Part of a small language model's weights.
Size: width 256, MLP 1024 tanh GELU, 11.3M parameters.
Architecture: LayerNorm before each block, learned positions, biases.
Training: a variant of Muon for these matrices, 6634 steps.
MLP neurons of a small language model. Each row is named by its layer, matrix (up: input weights) and neuron, and shows model dimensions 128-223. Each number is 500 + 25 x the weight over its row's rms, rounded and kept within 0 to 999. Numbers have three digits each.
After each neuron's rows, "fires on" lists the tokens most often at its 100 highest values on Wikipedia text that the model never trained on. A number after a token or word is its count.

L8.up158:459455475501468524534515454517486499522519536501507543490479542522523499496496509520534483516516453505493483471509488489539507508500501511457528476513449470474482528460475462506481507492450529505527548503478478523502481492504503485528516500501503557505517526487494493485492498453497513481
fires on: "al" 17, "it" 15, "r" 12, "ic" 9, " r" 8, "ac" 6

L6.up973:485478486502538521483488495541494518492514475521473511552487494499505496480488463536475501496504479489493472504467487483534486469486501480496540500473480474510519514505530488519457486475559543505451468494534489529495495481484534516487487528492504489511477525511500533501497548472504486509
fires on: "," 47, "l" 29, "ol" 13, " " 8

L3.up829:529523529485537542469482531560494493483515494527468467495516492517551493486507518478504522485555522486544516524519489500497454493539499490505500492467508508531467502471475519555455513515493473503500544500436506496498541480510492552508452513486476495538514512475531514493484482526479464479
fires on: "ed" 20, "un" 20, "-" 11, "em" 8, "e" 7

L11.up963:565477496486419480503528508495546509488473490516487523456487502459496469476516481523536531479546494489486526508518516504461512482507441466441516493548485512507556473492493512500539511466559488499452504529526465517538461493478527490474493486497516539532521475481475481497490496479514535536
fires on: " A" 22, "s" 12, " J" 8, " S" 7, "a" 5, "es" 5

L10.up558:519479453487532469525502472510471483538538536481460461513531464468499465535466519529498470482507482490488514526518505497528539497492539508520530494503528539517487501495483528514491462466489479513492508469485484472527504513546494532456542478504520477503550496507513513465507517503495484539
fires on: "n" 17, " in" 14, " on" 14, " " 9, "2" 7

L6.up989:513513518473451464519520507503558487492466478519502556492481485495531513531485525469539470526516521522501468517518519518510526496494464511466467504503462508520494510505479464510525497516521523542475537493527469485485441468487508504509525509538464490549504489473458523495493486469510492529
fires on: "s" 83, "es" 9, "ions" 4

L3.up567:507537556509453479483467454490501491493491488450518534485537499511546533534443507489535476491457539515509518527466511532514477538520495486494437525548495526504499517519506493499517470512520499487480534501496472508484534499487491477499533455527522497527468513496479562479503542468507513521
fires on: "s" 52, "ing" 25, "es" 10, "ies" 7, "ure" 4

L6.up764:507530457523529493482492495521465470487488505491461486539476495470487485508488498497502514441499514503514479499472528488525492475493497516549530468510484472490504505523528501525520504512532478467499452470526471457513477475486511504470524492518520500498461510505500539484477500516484511504
fires on: "," 18, " " 10, " for" 9, "\"" 8, " s" 8, " in" 7

L4.up824:521495507449545486467498522520483509487535525537478486474509524512524516493514484499447481476501495478473561483466510481530507528508488514468491541514472527471498482507445485465505496515531527520508565501522488484534512502482516467510435468478533539436501504484516513534489444490465533490
fires on: "–" 63, "-" 35

L4.up665:467511545511439467502462521521498470534499522547461474534466481540513484511511503479523470492481517474479505495516497505492501513484483478477516516470502448499471493546478490507502506497478491543508510527529511490517510493482578509508508529484492478458491512482490496464517508526477476508
fires on: "ab" 13, "," 12, "ist" 9, "ian" 9, "an" 9, "s" 6

L6.up499:525540480558492497548498547539503466510464492504522511470535514513493457450524527460476435487490516526481447467512483515499519527521521490500499512492471526527488508528503505492450496512528490482490484494484514508515508513464503507499508477509514528508485449499504469490510448465491509512
fires on: "k" 35, "it" 11, "." 9, " |" 8, "c" 6, "f" 4

L3.up240:505529466503472541475461483501539475503463487528520534521476508502547478488508460530506470510484531496485479506454496485526498495540499528518480506514494524513516525499466514505500491526528532477520492501490547507523514568512517497513505494497519522480496476502490439492524492478477497473
fires on: ":" 31, " –" 14, " by" 12, "ies" 11, "ow" 7, "ong" 7

L10.up769:489481472484548452525502517512491444504538512494520477518510472485516468545477516469461468512505501492479511477522520515505518492528499553484487482494508481519524503458494497498453503498495505452508468464462487478501475506598487526508521509499524515519514530510509464449545531486494454554
fires on: " S" 11, " on" 11, " J" 9, "3" 8, "n" 7, " –" 7

L2.up183:495533530480512486537471511515484534462492507469518513529539549489483523512486454543524491471531511454467490478504457510513558491505448505515520493439508448493484502483473488524501482492471514512469527525516507490515480513501545492486520500485532507476484510462530519545525546470507517495
fires on: "t" 31, "est" 13, "ect" 12, "p" 10, "id" 9, "oc" 7

L4.up1003:509482526456552497509526527523523485549498474491499492496496461474462469489540517514502518482543541467493528485491550501529473505493531517522511529467495520534477529488476455555498520495521493506517539503477416544502514509464467521460476520546499527471549485532535524496497473483465490482
fires on: "un" 32, "p" 20, "h" 7, "b" 6, "e" 6

L10.up266:470501482519497479523514520511491489528540484484491523476504560518510522492517496479518478502495490476565482512477479526502487474513543532461491498485454450510468496525477510489451498459476514469476476474507499506501502474530506469495521499508523541503458507509494504464502497473520524496
fires on: "r" 48, " r" 22, "s" 6, " s" 5, "al" 4

L11.up126:493491503515540495490507497514500518505446467490523499515509507548504519524476527497515485490504529484503512465497500524492516477538559415511538515492518462445503447500466479517518458493471452514538499518537497521477460496438490516456509513459500472484497508525506518481482490484550505479
fires on: " in" 24, "d" 14, "il" 10, "in" 9, "ed" 5, "r" 5

L11.up755:441508500478490512487482524492536489498492526451551511495502493528537467497530544496453512517507466529482518484511556481487500521522512498516464472499497496493481474505479451479463504543538548546551506487496494479515537506534491498492469499490500479514516472500511495560468477483474508480
fires on: "-" 31, " \"" 25, "/" 9

L10.up885:513460509483531508515507518496434472473484524491479485499519472485525514540494512477487480506452504493518518541499498522469493489466533480531522493526526496496512475507475472534442474471490483523490547503491517482519495501526487504487567514517465507442519540491494536459465500491514479517
fires on: ";" 15, "ed" 10, "ot" 7, "id" 7, "est" 6, "d" 6

L2.up982:499501524468529486505488491527522508482544512494513470475489532501493487449486487495485486508491489446523492486464485507526547504535496509514476485514493500509500492449476491477502516531487504486559527479521499468454484496515454482520498486518470488485541498474497524560528485483483496509
fires on: "-" 50, "|" 48

L8.up541:475513531457494536516493510526530502501506484482518525455503479500486480525448505515465521458499503522515551507487442516499520503539476526543494472512497516517482499450478504547504515461494504500554493494497503486473506464495507497441511519471507505514503496462477503482497499534484528497
fires on: "if" 16, "en" 13, "at" 12, "od" 8, "f" 8

L3.up924:494458486544453502524473492540533520494466498526450488506471470532500553480485487527490500468541471457439497470516496489490508548536524504527528518499471530506501527510489512501503476494459449494521500507519498533535512519503466510536470493537502546457491498530507452509526476534453496471
fires on: "l" 28, "ric" 13, "ter" 11, "s" 10, "oc" 8, "c" 7

L8.up204:449513532500476491492497521498514439547483516488477490491477515502457527535528507522462521492526530459484503467511515494495489487467491559525520479477505484481476519496507483488486546487536458508491486488499488450502493492468511517512495517521481487468498493500480560485497467493447495487
fires on: "ed" 40, "an" 12, "i" 6, "s" 6

L2.up697:471463465464460521447464467506502467475486533533446504466473469514488508479476448486524476486531519488520504492548491507506493502523499507476533499534415502487513481556483443517488500474530508529497519507471531528494506504499511478493480521507473567470501499501475501522509515501451497516
fires on: "ir" 59, "l" 26, "n" 6

L4.up724:520492484491470546530478536472513474503539504464507499527531482508482497470535509511507444477495507510497462491475496501482522507500494504515538482531480457484513502532459457475514482498495525427500478505496512523509503527513503465489479503527497560522509479512470464478533445498482481492
fires on: " |" 72, " –" 18, ":" 7

L11.up925:494489453496440487474507511487490459521501522533448495509510449491460529491479479474525493512473485539505506473500494558470509533502508497497523500516495500505525472485484463488524526511524522529487525535515483517501493519539542506501480478474503493519506516522504487536511419494505519494
fires on: "or" 27, "g" 24, "–" 13, " " 10, "n" 7, "h" 4

L6.up155:549516527476539534445498514501485462504493498532514507514546549492504552506498479507466518481483483454493518506454466466466480485520472495492544527540481521514504520503510501474536467491489468489494501471489492501548466537510492506483496533507519498527525516499565478495518468485505517532
fires on: "i" 44, "o" 26, "ro" 18, "ri" 6

L3.up872:556536501515527543486526505502475485519487533485476502487511495500517502500505471513457463503524534487475491527444521500441500493479496500468540486523465528502486578473508489492486486513529523455499499462497467503466489522503491528511475477489517499478491504522541506529497471502526496504
fires on: "o" 19, "0" 19, "3" 14, "1" 14, "i" 12

L6.up290:509509502482507507557471503499439513524451469542499461502485500519500500482495467523491489503518495500534495521503515528519475488492491479448511494527568525509523489479523455508509508501508476517474508502505471498448527496475536481533471510472494531493498505464520500506530512482476532502
fires on: "if" 23, "," 12, "f" 11, "our" 5

L4.up437:465534502498500560511492538512505483506517537509491502528516517511513506537513531508533490423508490515491538501484484516471457495488509516466518502497488510494473498499465536476478487543519483486489465497492506500506456490450489520504480544504500540495446503513502518474471486544502496479
fires on: "0" 94, "00" 5

L3.up594:492521486494514497497460473489494537507468516517534529491478499477454470499469523495509522451512547537543509500448495539490461478473468436473475507486500531490506468508507494507499502489508483473501502491528518505461521508449512508518498506497514496502489475494538502544501533480512503518
fires on: "if" 36, "id" 16, "f" 10, "it" 8, "or" 7, "g" 5

L10.up736:470577479493498481470486530518521482494495523508466521516459504499522520558501499446487451484473520507501521530460487492541514507500527518513474535494476499484470512522515465502505479488496526545514550481493517472534476444475521496510493533529498483527491497492538482530467510463500474532
fires on: "al" 41, "ial" 13, "ar" 13, "ct" 6, "s" 4

L2.up88:485505514525501513466505463486530496453478537493484515512467497466522501481521511495467479466514468508508472461504498508470504523493497552503506478500490477514505505470498493534535502544529508519552501455470499499503527511482485558514475502476517478497528474471502497511521463472514472479
fires on: "/" 25, "l" 19, "le" 15, "–" 11, "-" 8, "ue" 7

L4.up314:508476477538492467491473508492474536466505479508476558481509493481494508467479474486498480518513539548491504410498517529475495517527470505547512498544476475520493457424489477519507509509545495502524553475519507522503495533436458498519493475475534494527521510480518514510504501513486491482
fires on: "l" 38, "b" 18, " w" 9, "le" 9, "r" 4

L8.up466:515529462512501493521510523538489481474517486519511521527511465489491481475466445514517549475538447482530519475512492498486515492532506538468514496392538466512503542480468481499502495505464497503512503458535506539494517515482495477507527479475504498521508486508515498527533487501524506533
fires on: " |" 37, "\n\n" 13, "al" 5, "im" 5, "t" 4, "id" 4

L3.up603:538505498503475493510505495493507413523516491493513514477531522497542463482522529501499512498493499471480468550481502500489477441516523524525485453573497483518489473515493466474520477487535527509503467472502511510524536530513511487510518529478492536508465459536491523484500504494480513531
fires on: "," 32, " and" 23, " –" 6, "/" 5, " " 5

L2.up229:517484499513442499467474455451525481483528505492486487494506492459535479506512484510454480479541518499526463515463510490489516475508489550558545490510504506509543491517493506491482452551506493453488486488531518562517516467495522482466516491533510500507506516502534497503517496469530503519
fires on: ":" 23, "y" 18, "ip" 18, "id" 10, ";" 5, "ion" 5

L10.up616:471462515497502523516514544562472483504510473485483517511472505520542520515501507512469493464521534481538532496495490506484482488508476488521495455483511494484518511496452513499508518469497501476501482468548524470530470506531492475526454530516483509458469497517478555487493493510510482492
fires on: " p" 21, " f" 21, "0" 17, "m" 11, "b" 8, " n" 5

L2.up552:500524483469487514525529522490515543532507469470505435506494511484509522503502474519514491525492498525540501520532511537453497503544514478487463481491438458507501511510490511512458509465471516484515538555525492515485487505487462507505458560515539449516526467507477550574523531484550497504
fires on: ":" 21, "===" 12, "le" 7, "=" 6, "ak" 5, "S" 5

L3.up784:498468537486512489494518505456483497517487492455498478504499547518524512489542537482509514498514538478477489548484488481503505485528512456512501516509555500473527508515491526519466458462530460504533485515490526487507493509480501450497511490486459500494529552484473541452504480474499506524
fires on: "ed" 35, "an" 18, "n" 7, "ing" 7, "d" 5, "p" 4

L3.up158:479514540494450463497435542484542514488494453511512549550487468496497520485500459505479517480547527534532495486537504511482498477483486426504506501533500518501522489444517514499521485507520493526440532488506491455496504438515556493494515497565477490523471508473501487446461529508495482510
fires on: "s" 28, "ers" 24, "ed" 18, "es" 8, "d" 8, "\"" 6

L11.up713:512504484501513511534503517493456441479481519509514504505511452472511528474501478477485546473429462489485530498508520487519485498532482488516480529498467510507522542521493524513497467504474483512507516509464509500499469508511509507528480519520518499524499514457534505491490494460548467505
fires on: "o" 48, "ri" 18, "v" 8, "i" 6

L10.up476:492541481471477515539563497531498481500471430508473494450484488471484507511529502515540477517502490511534430499506487478493510515542511474538493477505489485512469482481530518521476460508482506509480506492518475496460483496513471517536529538484520496525513450516479496501520495478494493501
fires on: "===" 48, ":" 16, " |" 10, "\"" 10, ";" 7, "in" 5

L2.up272:496470505509496507475532467471507493499458520520535499491491512480480505516490481527520499466528521473502462509520447494446445487522538495485521563490509501488527477527469501481508414487522462503482507512498515458521471479461516488529525469473514487510468488499482522499533519452525535493
fires on: "r" 33, "ran" 30, "an" 14, "ed" 8, "ion" 7

L4.up451:515485521516493472553497514501513474474481508494515512492507540498512462540478500519493492516452533500494501487471505506507499532477523526542520506491436484474495531484464514467466488543477520496542497513523487470494515482460466433503457513527516486465566485499479546516517559474485447509
fires on: "-" 35, "|" 27, ".\n\n" 16, "\n\n" 13, "=" 6

L2.up512:511499546492508430485471459498519463537534480494520534513512496499524523516473494495519484479515504541530503505564556528514543513500505497471497491494470527499496570495479508490532541525519506509522506480489477534498459482501481476535454563548517496546486504524487502542476537477464484489
fires on: "ent" 21, "ect" 15, "s" 13, "x" 8